config.toml
n_layer = 10
d_model = 448
n_head = 7
n_kv_head = 1
head_dim = 64
d_mlp = 1792
vocab_size = 27398
activation = "tanh_gelu"
norm = "rmsnorm"
norm_place = "pre"
norm_eps = 1e-05
positions = "learned"
qk_norm = false
attn_scale = 0.125
bias = "all"
tie_embeddings = true
parallel_block = false
init = "uniform"
init_std_qkv = 0.0187
init_std_o = 0.0187
init_std_up = 0.0187
init_std_down = 0.0187
optimizer = "muon"
lr = 0.00591
lr_mult_o = 1.5
lr_mult_up = 0.605
beta1 = 0.93
lr_head = 0.00486
warmup_steps = 200
schedule = "wsd"
decay_fraction = 0.66
decay_shape = "linear"
final_lr_fraction = 0.0
batch_tokens = [65536, 131072, 196608]
seq_len = 1024
doc_mask = true
train_tokens = 829100000
steps = 6626
dataset = "wikipedia_en"
MLP neurons of a small language model. Each row is named by its layer, matrix (down: output weights) and neuron, and shows model dimensions 314-441. Each number is 500 + 40 x the weight over its row's rms, rounded and kept within 0 to 999. Numbers have three digits each.
A block is one neuron, or neurons of one layer that tend to fire together. Before each block is what it responds to, as a language model described it from the Wikipedia text at the highest values.

Description: Predicate start after subject. The copula right after a long subject noun phrase, or the word just after is/was/were/been, such as not, likely, so, known, already.
L4.down310:515527501500419505528522502530541407507506559491531511533468481525476494482516510509490575497498444457421524503523458580501461492531542445456514487451414520505445494506522469517496496448451492452532456470523477480485550559476474452519489500438526524463500514495458506411506542568471425475426495502493508519545555444588444476515532518458469504480503440451506559421511517510486529572507
L4.down419:470551501531501486535470513476507542542447498497539508453561524457471530533494473489431482552497591493561457598457456528451477557504448492516447401559487468495501537479557567492490477457508515453523397485509448518489472486534478542482436557527488520549494548464555421545540535467545617519467519493475566496474511528490538525498517468480502478497468465515468483450552531512483493544440
L4.down429:490567499488450492563493529474546534496527514502473479542464513450518430479407543534465535436491496403509520518512465565482471503522536463503528487451467563453503456515543457566529463424471535471598402534525523482472508515529590497447466563565457525491586456473420468543568537504499568439458540516422551515463540453511555452465554543500429510515477484513528449477507530523469509551430
L4.down444:506444529520443500532499550504504546481514515444478470461431493495593580485495553524434450488528469482474487491544509486473545538477552518515573553420518503464527526468576508465506511465430562514488505486546495447517530495468495518499500541490493554580475561481474567535514539568543480524474511476478460474498529430515420520570456563553473444476501532503543492501435564510482459492530
L4.down498:446488545486564429475528494468437453498548478478542522552494552431486514555467535482528496520484505520544449512463515500585510570512523528498481546546559482486464489406575454504546520523560475479473556489449528389555466516488475515509451545546568491544510513475523511476530527528544552475446485514509509540485554480510524503527427524436484554511548502539490557480526528529466503477523
L4.down645:444511513510460472540482533481461509518508478485493424517504518453456503521495496465539499490467511470510539510569493497440492471513507501493484533554478505468532489481499467496501594495537537489641475522490518471454523526508512484537493474494437541424540394514509480461497528536536527548488516520556493487552503508562470470422455509433525510503480600515535480515562533513475501540458
L4.down686:511528420546478467532501597523533487567520527597527576517510498491493462512508487523510541529458516456503526488550490544538523473530520481508471469475513501541537454550510456603582530457531478609506504450507493509612511535476479442505485488459478515458497538440521460449487497472607497494502507446520561521544519476483511420418489521459500475480502637521495562565518474530496491444523
L4.down713:547519500512518532490460526445540527500495446454523472495460619482505549522430565484458496516466484495518468449475505528463533419500567460457483556520444506485448483521456448443540466453475502447498583443563572475532493561487521456511468461451573505518504476452526484503509541508501441470464533446538521583583521447493543505532485519499542543519479520507471564425511466508471494504512
L4.down835:532491473550612505580518523523419481526467519468503516497553498514427545458550510487486507477469423498530552436509531540546480530550477591533506458478517457525397572445465496446509462504520453464476491498552524492534491488494465543458496501504466529519518403473485514522501519453486488471524538494494504488503442511489505497499446570501535466559515543492539485618480485522474481462505
L4.down840:524446513508519518530484477481508480559514471515503435415568479549467528463548512462510499574491462574444564397507486451469496474517486461449528543524643520477534483414490455476472541471542514496416478455458484431511450482496503525560414502530421570464474456493570425514496551490472510495470455495594474554538462458517469484561468522435540501518525457516543452435596509505483496513509
L4.down926:510485576476474487476518612507443571439488496436459474499522571475518490480459508545407525580517458442547527519550526511449520467483525548467514512546493437518521506558510532436454489448508532537476507459458512498525500481501476514481464449537449483426482507527509483494542522539532577518588472534489411452501617529507502515525488496459503478488533527492455494487500571463496490534580
L4.down951:572496524485542466552475510506475477551572524461540492502515497416435523471430504511508528489453478435500446498525478489449482539542495488493490548491515505498470440503507476524465438493522513459496455510558516537491465521487555521512420491492499483425529532474519486461526470521541499593513466398493540589532469553516480506532496492435466445513478552490497509402574405516423487507480
L4.down1093:484478532501534464472529497475491519475500504440493548578418469495513569519504475517461571541464502414481512522518503504485451502510543502443547487479449519492523475544591552548433567448499487468520492476538489476502547557484421509590474453454515453527481417491434519433471543500522511434498556464457494532485491468538483450575449537493472550513483558493457503547528484489517496541517
L4.down1126:503489508550492472457484489499487508488554515461469395529538481539516561527423489522481477570499518483515503471538505426477504545545479507538480504502458456492471471514536561424449527489479464452481571514512511455423488476505478566572496469445410491537504441519513482490460489411480516488512473448463478514509533486498515507536505505530533478421546568479431494464533487546514463488558
L4.down1179:545486494498553493510465458547455455441514557522466506466514470527479450488510462502497485436442476462580457478438453502543530513584532511557532436438496462579551504550480423484459519467519489492469514546522495475487494501424509423493525496523550453558473501533500474504537413503478465552515517501565543576519510504430546473480523424395515528476453515506553513533481585514496529452504
L4.down1315:524464492523539525446475511476507509496532472531516475520571522463444521593464457580480500500520478555515497513508506458468572547544535469450486461522523513431492463507485465554497530505500475486493520507458525464403521496399531513551492492427515468503440450474559446500520436511499474499467489483482486503554479528568499576501452476445489430403504511511466476481471597489486564475548

Description: Separators between listed items. Connecting tokens between items: table-cell pipes mid-row in sports stats tables (after numbers or headers) and prose connectives like or, and, of, in.
L7.down573:592501475497545543499494498521559490483507516506532489485480458576450525522524424446437502463491489461543489541573597482594459534453496468432472448543488465499547497406452499435471459541561457521494504476572510488497457555490444517484412452555558499494534549527469495445474544471482534475476488555472500502491574480463551526520463534553489523570511453468491537468512464452494484559547
L7.down702:472472494512533521496474532521543505463509359542497606425514496492458472569484477433500452436531558489498467479477440522523427523482523518505570529447516498535501519500488487549432472447526475423494454503501605429438514509545476481601497504587509505530428532495475458549432488466455527540562550526571457421451502487457464549473525561513550494584488489524512526584508566479552437482527
L7.down971:497453580488522523521563489503485510408479471488519538484387526520495487446505528500469586488526559527512397457506497484462498481493519406536568519535534503569522477497529524533507467486504414470519551593541515478455436494502497449474511552487497473494479421557536453410521457561484462534518502545510471525541503464489546518463519518518454542518507508463441511485496511489445526501480
L7.down1472:519528519479467469454568515482517531533531458524502493452557545496423494530463552533490485490473477486517532561488561471511558514517569472475494475538528463527471494443529517551488477495481423463513521442495559504515522491540493418490526541510524438534505507498468528500482442494412530510478537497487533435453467510469498570519543507510482437537596491573525495517506497603485511487532

Description: Copula after sentence subject. Forms of be (was, is, are, been, became) right after a sentence's subject phrase in encyclopedic prose, as in "Emergence was", "It is", "the contract ... was".
L7.down885:525526533507464477528543479482536520550534518499513567543491524530575483501456471439476501481517522495541559549569512557458498550486491459466501484481467521509463450497538455539511562477473496442426524450479433462395523413502511468489498434413489542452511503506528507534566486485484561486468474485531451478515492516524452451599431488481533492494572461514424512455516464542567551464477
L7.down1099:500476472536447581504508489532399396473480473464492533501526495487464417524452554509504570498535537509482524476528461522464529439586448548546419483483531427461461446529541524519576508550505503516526513370572466491569498501491534457525568462504468497517494542483504508513468439520552568494546510456447526464427390524587488505464542518533477493439516474462466523479553540499519466531519
L7.down1353:435474476535449512479501472484549487505531569493523500430444545517513472428522567505462495480481550480426511541490572537497550449466525455503510580477479503505507414469558390443506506463495400435478511537460553458491541498463484522531493471446525538507518413516512576474500441490518462543394585499544593563483550468464521518489525518487505484522530438532500456405450531587522483514476
L7.down1443:544474463463469477475498533451511539504450546468443497520502510532550505458578468488518553465486514516451403484505566459558533523535535522516472434503468475447437483440543437556529509502499543497561470468490483491622493470505539535520503499507495480509445465500476466475481524497542520459512544442509479528521500527488456503423534459523528446556501484512530559472423507551515488453477

Description: Table cells and units. Structural tokens in wiki tables and infoboxes, such as pipes, parentheses and units after numbers (km, s, grams), plus scattered word endings.
L6.down651:479540509480546513467542483560506524478514479502538555478517512519559399606513493551459464495449442570440441472479450490501413460498487580531524544482433530458513517438457449526521516447453500487540467441535481432440449507511528572460551473511449495495464487502538522543450509482432485505525486526515525490499529481579508521495479521448510564503469481485445482439467499495495471484512

Description: Stats table middle numbers. Numeric cells in the middle columns of sports statistics tables, e.g. goals, draws or silver-medal counts after a pipe, with scattered unrelated prose tokens.
L6.down755:562434496425509530524512464488498512485551515474494473430492583475483499466480452461499468493538556530520560445502493530559543525458550466486547532424476514521541503600522523542511494516407513539568474524429447480505514455482577511493482445514504481454502526408455482543514497486476543496459544472477508415504537542504495471468506435492484482500494470527479577550545503501502472533470

Description: Markdown table row ends. Fires on the token after a closing pipe in Wikipedia markdown tables, mostly the newline ending a header row like | Team 1 | Score | Team 2 |.
L6.down1351:515510571511478456479541543442472575495533523512508479480457585546456494571432555480477536503483445492491487542455505503488464488566494486518508491451482517441512524459496442512535546522572497520465528476492497436523528497420533553515525498531547489497559550558481517486512456447493520605495563486568470426473521464478539477547503498574487524493451582502437528535522532567480594409516

Description: Institutional name connectors. The "of" inside proper names such as University of, city of, National Register of, and leading digits in sports or statistics table cells.
L4.down34:517519489503433516504494461439471403510493515495482437417462484413452511514598471499617447560495476418406449446521485564398527556528465489535416506424452509526442486517483413491500502501461478440498407515534478448539452474454476510564436496530545538453476453551540519482573479491495470504474454541523462458481501496521494472502533532451477461602488445502572554558555441543472457540492
L4.down69:528552459454512572477488498512506482587547462461522473499531540459481502494498470448472498519487462490555518511473480475549506488499439463495519463490474419490537522452609455492529473501493486471564593492495511500528508558534485461481497483510520402496577486461493513564542499445485544484556443512424482487536484573531533551417604483479572469550521498472547494528497525506484525522532
L4.down120:526503493452478535446516566535519540524488470544527471477529542481521562459453482525449458547538484463473536559490483441567527483472477550512478431459479524511430523492521493494494511454529395430438514487511528500472489530530455464536540496508496431541472488521579490454438531504502496463566503462487508497490489467537536544487538506525553504518571543511507527531488561487534459467518
L4.down129:504558483511497531519482492464487499544444498575521525480554489485468506534450505500452535560474506438497481518530529525505465471504386570514492505505473413496567468515446483552550503503531475451519437460456526446466493497535493444426512487479522474447575520521557471472481483460530480494531530537465528597545531521461530474473508511602579378464507504534530552532429483454480573530504
L4.down134:529520497480442516460415547426465511497498527421505584480429581487525517410497585512480519481517422458437506462487498466478467540548478548563461483457471518463414547489454465531501545477486534508463482528422552537484481537564576501517502475431564484432585419468527534456419591488492531504474482528550434459522562521547471480441470482453543449517546505513547529508420578547556562488491
L4.down537:510499441542470424558489497513594482489486527458486566525501558486544389476493457558551455501538516397512520501505489495499461519527517476568487411423457532561456544513476516495484488449498523457517456480473533532503463527478517486554512366496489487570538456513490515474486490469478558555410476452450540486499513487496529455538508542527538548428492519484558400528531495458569532478532
L4.down590:440424545494537532489480500492476552531544559522561524512574500475493492506462482493507525538550497499447486509528464537561502579522542540447491480554527487451573504466537615488526447440461480493470479527494453470470563459570457427525516447557507503500514580530520505495509481505469484534538499479491517496466484489530586391534585508608461532485483506474534513424495682490504493520598
L4.down808:509494414518524583524487428498471506438470532521535540458563466506555506516475469517515537483641450501472562535521510421457479477418539502504437457494447469545471485562536461495551532533505517477502541439522538504504478514442571481479494513463487473528559494499489497502533544558527519510432490588550536547478533610424516430511525496526559454521504464466561514526521488485508552434430
L4.down945:452479493506503535501467487499494506469473447441559519464563454445414480572466547458495562621489479467486494525461558475519488466614525472483499513497552491468469507447485513473523502525515483538492534534421463527465476531477503492529462491541558408548487453520546486461444451416499473527455511411471507472506554509515533442491491602506459495369484569444547576515561529533504516524572
L4.down1015:493439520470572460505562480524495567471503510533432503545497450450479495538560458522503490439464458515504483469471534542467535474450550422481511549464551532497519534481535521510487528465539460417529459471442477496530550540573472525506457522538455519578376499551469493516535459513551476590461548503491453440445446477472514521506432452451499473514494468500498515513511592448485476461508
L4.down1030:490480532538480515606498494559550531500492465565513490508473442534480483472432527537495455503495579439550532489449431529503470488524529430553456473520469513445399482469495577442492449517483532476494451586517452484465469467504479521471498496528420443532518470543420505534469508560510536501536487452517478515449491475571480516544444496537444477481516527497471469549529444469611503475457
L4.down1136:515486487500475492510515471475473523485528552503473447436527518544526472495490519559507488495522553446465501476521472532516439495521548447499511551555500429478481472517599440542494579434487539471580483457562566467436499448430471524530501508524557515441488482475587444565483595492468509463525486484484527509528541504537552453481492489510571440526536492500486454478503534454496546360524
L4.down1187:461508467541536535560457440399503503501496522428520547505472507505483452449459524525538497429489431507531492495489495540473434487529554561507518449450488467500503513543467461487485525476500512512505545545506577510522432499504491464496479538535512475477480421589581475555548522421516498459487526537564528430612547480472481515498506461472465501442521516495472534527483583499512570495478
L4.down1213:555561607466487505466409580504510572484452546515524463492511520504506462527502542511480479494417457451447448563457502505558410515609517430488518445507429515530524476509525548506523508576499562442503541536522502488499492473474456520466504558501526548490518489623485523452439513409523490554519552539474486484474607529520501465564537419578524561437450494497530462487555502530513553502473
L4.down1281:556436540428523511531443514539516476475505532496495494500496532453565491547489456487487499484577574484456527524542510478507460445402564441483450538444433526494540547541416475495411525543540468529472497519494539496461448506509509534491504500531514535482489539584557487489524477439492409524507553564519461422489541537506544489503582470442506424457462524448494521531597426482447489447573
L4.down1715:483483463483457486499484445445470497515527485452544446554571474541517500528524519464501492542527534458501501427459437417508485490506515532520503560520527487529556516544503469546503492588510492508497447420510509420470472456473530476457452451555513483496503518550539470477504478552493482501529532520495491501398551462482408501528495530420521476510448486479528506457542502497496526426536

Description: Location preposition after venues. Prepositions like in, of, de right after an institution, venue or event name, before its city or place, e.g. Railroad Museum in Portola, Championships in Ronse.
L7.down367:496428527586519537522490578492480470561479420514423428464561551565419504459470516513452512488427496551535528472551537410460545542498461493502536478449507501513518510487481538493515501444501460510473444508553448503464534556456456541437522430480461522447466470501567539434541452469528467543531483530501446461471476570492518506526472549560521516558466470512400388547470432471547446539500
L7.down442:543472517444477431537484417544477523523560501465555499451458539490471503545461456503491475508510489500549557552511491440580487451470498458492504470474436511528505603540461446487583468475558469536504536428473463430455465479523517491531487520540398573488540499449575517514504482510462484532476572536553540514530526459552517539554520463556542469489496464512516418433558460474510519562524
L7.down958:499505517462452505562523469492517510486459519535476541579470496561539479464562487506511489502553518457469519506489464508552419535542540494528514494490531561538510469481482444462534507521551472441516443548471545572538505467486534475465534459553462470522475588426523462515549522484459496565505492471480450504481452482461503434459415532489512552422571497443527472510535576499553472521485
L7.down1692:522515494479527516494489584514494586469494549462552545489500533497515478529546488535443487526492476538452478592533542586489487527452428492527481506516530583496527542560530454497531486512516484507421453476478476513516472511507496575510552437521458465463532525437504495438516584419507503505482583427474506527531474506503508507526475464494503475477551514457493431494421537470529537534476

Description: Table header row cells. Tokens in the header row of markdown tables, mostly pipe separators and last column names such as Votes |%, Score, Percentage.
L4.down6:500472486433489575506564524507513459499470494452479515497482510511506509533485538538550491372473535500517497478445431543458502512486533459516511611492464481589524443534523449606434491449480522565542499449460535536487529468499495478505469492521469509447405567564512531449555466485489470527524502540484444474532426427456516530478442536443423506554545502476482541453571534491527453503505
L4.down12:579409439526452580521570506579453504488488512472495475524480542437477442463481510516504372500452474494460573452432469546468532442477487520506514512478469419594456455471487520483514482582516527471484536489537509467428490429521537462525550447515542461495478462475635466457564499499595462501397487492568482505538485446499474518518514530443494478494485462526449483512533488545516513482491
L4.down251:475492578518487510473560452518525484465509375513517488446486476513447466494485560450503498485506445466571498554532444568471490535604430479480567485467532596603494483454532493452551465505428435543563557464495523504568497555484517498479511551503485505428441497510543465477538512513486479457499497482498444480467496529527471536395423478463499502526536471519477474507482517474468490506518
L4.down358:479511453572501419477525494497435516441545545523471544469533528504398522445483429598535415505442569459470508536479474483504518517490495463575480491482549451498457503459511477423446496490521478507416484527487514570493505498453474530518490510466519490519481484597544493497574344520497477468466470544458480472522490432457517474512533505523603563453447477497482505536530476507485508468492
L4.down527:542474499467510554495514454492423522517532486550491522481459471603497428494530516539491524498585512443449553549525536518483432449492468496476484494462516469482528462557506448446480507485491463500445469446505558568515427503579507493484487467449426576491510447524501447493461436457547540470471520511487487469490492450552533563494530490431458462482448500596500494489424450447541481523501
L4.down530:515475479471535542419504521444466469541469495522490538501568405502555461456570538477449506558522557577498534558467496592535517471567491474550547496447498448555534465506494554492483467553539487603419492465471502558541402533519476457514529439442483526527509508439476481490453466461543525498453555438454499503481508513448452528496466586507456478543539524554514517454478592479563474474560
L4.down610:443458469516563495502478466464470437533525495510512515521517512530474482460500453509446370391461499448527490481538533490454476464447470488497522560473474562536482529490550588499424572498443523542539507474476513419500535493571516487450499436561509528548450536515529470530532466493490484436481454495547518497544495486525482512530463536452513491499411490472463503455462539498528523448543
L4.down660:542517511456493521509436545503595501494551467448529602558484531446518449460554439559510530480558549485510428564504521535520514520382484545464502408541477510489372445476491522502482489524592513482548492442426548530521465549469529481579504512518500467470454452501536492455535495445484515491509467507466470538505521471453408561457437562460450534439490453456559516454500527439515558525485
L4.down771:483424523494444483464423566505539532431547528528485500465513496434477551550465479518561504482390539585520456462448484450523528528512517483475536481477461449548452523485559519431584516456492560501461476474522482458521547516526477497470481442576510518475432475447532560524471458511472440468483446467520494531500523503458420542428508453521455495441433506533516469530582456515513553433515
L4.down804:465474383492471488466539536444451520504544531534446430431459510464539544480481501525546497531535484499509436457459479503483485505466492540460444461619520488419522496536511514476482510529543482445485490477467493497485524434460599482415467415505565443565477601500547496477511466528473508514476466581531534514514439499523559456475505459548492502562486535448431490520558602533439561501510
L4.down1145:497608493536530510437442497486553502462521482478544509458553572499439539485487520494461501522451444493484537524569512492510559491500561516435482510417455524536532566473518506521505553477440578475513568524562456453497579499476486500497452523535458523532476576503561503512435550487511565461500521511521524434538536509528583520605436536511499516480456567489483472515481581559481442471446
L4.down1240:500474492462534539528475501459477507547509513531487497538533533574479561491551472484534486497496447465557408551481524471479522487456488512450502477537493512460453523463590478523471519510523563497514558532501542566482568485551473508549457446492508554454502530533429459412492565516539468480481493481518455490427508488434486484537509532533448485581502470499576453410541494546465509524453
L4.down1356:475544529548484541509515471551498489484482473506503490469489570487496476481500424465487452501452539526508541561464519438537518502470491566526533470476532463524468535507544472495461485472448446474520504458489574462463380448460451513533504539427531462481470492464607452506492522551504525488426553517510481526551462474527507533553533514406571546487487533569483463451495524467544495482482
L4.down1448:449515558533437502439506485511513530508437547440504511544487544407543558469481524501549500458505527507457469483476448454497523506475547494525505546441462589497491582484520491510564516483509529514496509529523548526478442494521504515477531446544545357501514482544434443475491533457354506476459561483512515519495452477559489439495550441427545474503471521533597503435473515549448495512490
L4.down1533:455493513537501498515527533506530466489534425509452494518430457499485462534463590500530487540488499450402495537472440495501516579540585510434538489497495430573455537433576525573566492453434533433466475476456371452491519530502525506499565447562504476481492526488537561516471421521547496487551430487514502467537512420500460489489496504612503509478529466529533469476553521494583534493452
L4.down1620:467551525480521595479534520514456479472487484456486448471488530470493444535492492497426486490496412529512525550486531507476491475532490473548493456446492538476476466441478460526475561500445503461472490558494514518504576462479563507444505481514522512465511489470487555500487506504502538523440466541486498466563517515542461470586545540555482454432457437479414477417574514559462456468519

Description: Numeric quantity digits. Digits and decimal points inside numbers giving amounts or measurements, especially money after $ or €, e.g. $4|3 billion, 1.6 mph, $2|91 million.
L7.down84:440507445488574442490452442512498504474476522463507482503508479507511508521498560513562496476586565491463468443529473504529487504469524487535508511468450561496549518480492563467577476452469500517512573499443514506549569489553477485525518534471555485463534496511559467484493603525511570465405473456530530517495496521480521549541567473483476492460519560496500491564594473463500520531547
L7.down579:549526433498559523455597453530583464475450461501540434551564629461493502610545485535461511486558512511501532487464497572566493519483488512526524516503460507435459479527501467568532541550574473517457503525560471472451534501454522475500601518496458525471523513459522533533500542523461466463471435526526474477523478490502451526513540480446508564583506523555505463500527522488503497495523
L7.down717:636520404374461489455401480472453519572475501464401502552518525507474463577513482451442532455486447531470556568513471463459578474514454467523558493577489506517486489479468516490520476441510444487447526504496440489408518553474574499456461496522529434492510481465532476548519539507484522504524508520491464426483476496436469531511514540449488481497485517474508496518545514453477532483496
L7.down1066:499455486480487471445530538477364474494515455499468494454468574537485500524549512533478466477437503451479446485473457519487461452544451547459454559508488532467483503410459503501530547391487536501522442489569429474585520599514530528510482475487517489555529537520421518487560512482481468446473532465436595517526550500445572505530530470507446508541489486462559519461524522464481508458513

Description: Unit-conversion parentheses. Open parenthesis or first digit of a converted measurement after a value with units, e.g. "78 m (256 ft)"; also digits and decimal points in tables and coordinates.
L4.down154:487517422539457498522486480428525517473470487577422427480491553469496481490487515545521494504501524505458505487516529384449458513558475502516486480506468464532518548553499496514545458500512508516514520524498487503515469526457517571454525555541500497480479545553465452548555494483531450439487526443606453422415550508403500466535543456502602472520483533535499488509550430495413450491489
L4.down235:482464509473512471516498443432568488464452502498555468501534481529454489542472410534535547464485496473563542477543509471555415493459510542512492528501520519511539471417438539551498460510555509414549501556456523545480528519517446534487520517498500476523519507464470545484512570539431496428586463506491492539464483495495473471535566438476525553487487516531518485512516485465497482576501
L4.down483:560514504517478464426541583486540479425500476472484423501503547460484465480498457500504504489476536567536535556527497495472498457487482504506532534488501514481457483491511509553465475499502498488472571457508494546523477481466518443535491502489564486508550554558496422498455467464509541524495485442562499535501555431621511567500453482478502469449484437581504493487468499422445502426485
L4.down501:521404483453481523466477436525476487499526545510508512534487506506488418529502487411447470500515522469560484433501630505497454515488506531581512574496538540520523498496428488444466517540488499481441518513499511520553488540486530464481419546464420556529434522464448531552458576559477521534491542525485517472480551456468419501500416425557514460495503481514421520490426563471443491511487
L4.down681:502450541469481528508534462513457463501560470459487472400456570489491539547494432521519479569543545493500544491591495450417518520530510511485481484515456519493473493467522504490486485522496514530481483547572510490504485440503514514522455478469509479437595532565433479513562530479469549526440456482545473470454505531564537531473546475538463488490463506539512526453522413550458553482472
L4.down769:457538467452435474537507430562454481509588482588539559542581536484499598545474498498514538484501546444403484471561465534567467480530495491413454462476499571494564395506442578576528508508473496539519481496480497486484535506450460499496449488468553477466567532491449524562523502463505507497527461564455454519543520479564504511466484545561497503501567502465519458510512548450426486531394
L4.down984:514468466451512513612521563457523539504540455463490530560600552459488591485550522497497491564400455473507427483442545524502536531459424550490541563447506519526472542462564532435505528467554477530438455448510500509465587489474473489481584419484508504491496493412517478467517478513551498445465499492550470474489489534546545525522467464496495458515508459484444460538516458483460575476500
L4.down1233:473507477504472513433489510485546544431429498496486485562483550460463512436463470585456533452458479526459469527548522541463525464548470534426526506472603476508487511497558584506515564545465504562580524518459513548472493453539503558489574517497513528444513564522613455487518501454479540496528466469509459417490511512455461506441450501489480503546421490532554557573537491463455497423539
L4.down1287:518509475483559522524509459472521422544469476510525507520481525572526483504555478489421556493497457503498543535503503504582572502554395438494540531502432508457539445421477495570433435481516524483456537547457463475503501524501505424489498478503486461480552459466573486508516508540557496400527516514495490362462437491422496611460437493536514532530527528495492468532558519540426484497491
L4.down1368:445392532445421503451509493483494498496537568538541562499505478547512492590525483452491483487527499586500494503502499515477432517491456489504532508502490489504494458475471578543521536439504452559515542524438547466460553480518480492530529559557447475515452487503483531537463486486571466513543560526473472513574508526485581519503445455538509480561434463470479446526581470474515536481566
L4.down1373:532551504481538462510499467543483491546531523552517450418525490490478542476560459461473520431506513438510517469585549500524508488469480463416550543473560489500481480567513456512514485507460549511532509509460535509495491476488543428460449492505585559474580545548475414509528518441508507539528550474548492512407509516525522521500536445584496527495459447463555540495484532508421481462469
L4.down1425:482462483448469461484487494613495500478459475402483455459516545470497495454551522516555495509570499519549485469526530521505602474480515533506450499474482529506415502478483489475567520515473424436546514534516514479609481490516506512506509463507502465433464454472531483525550557560523504485510540511574493477518497552538504533532518417442514497463569498534510503510515510503529481440503
L4.down1501:476509513520483438503469616546464522571528506503487509532498527501513519519441561505488497528481491513523484473485483503513479539486484466537489438495511531596543492518541481463479496512522561464459528496582527448460529537478436512491539491495579493532536508530509448482462445500462506522538540515512494482498530497531518526451470465442509459489474484447489514551537574533543439517476
L4.down1604:552485472489529566477477525497434508567547456482431533499626582496462459492506480566495504499525506541493579508501508453537532531482516499500495524464498474510532491556465507502438556447533539515395480551557480544495498439491522508475435520490504507507442440488487533501551372520515502483424502538453438492536527505447510541567494445490544450469473499534484561580460533461527498507441
L4.down1654:495523531539512486534521505466455536476538529491447489527465515509457524494534502461527524525463478498471470493530469469415423578488405545513553542507599489493530526510575548482453460530474460465504476504547471481528573488504534434443493507464529503516433520556490436510454442455454491579543520544564498528498438414501526457471514479481565497564502503476490550466469503497492474473521
L4.down1786:536474551547479513473432496539436455531498531497542380493536505492479590568477512415554464560513489459465441487532522548524515498501449501517444498527428463525493522510553493553428478541572568485476502518542498455471512536469511481463564482460475507484544494410451516441467500611467447471525498460483481478523605537495501501470437449503481492536492489476513473483506508570451521490599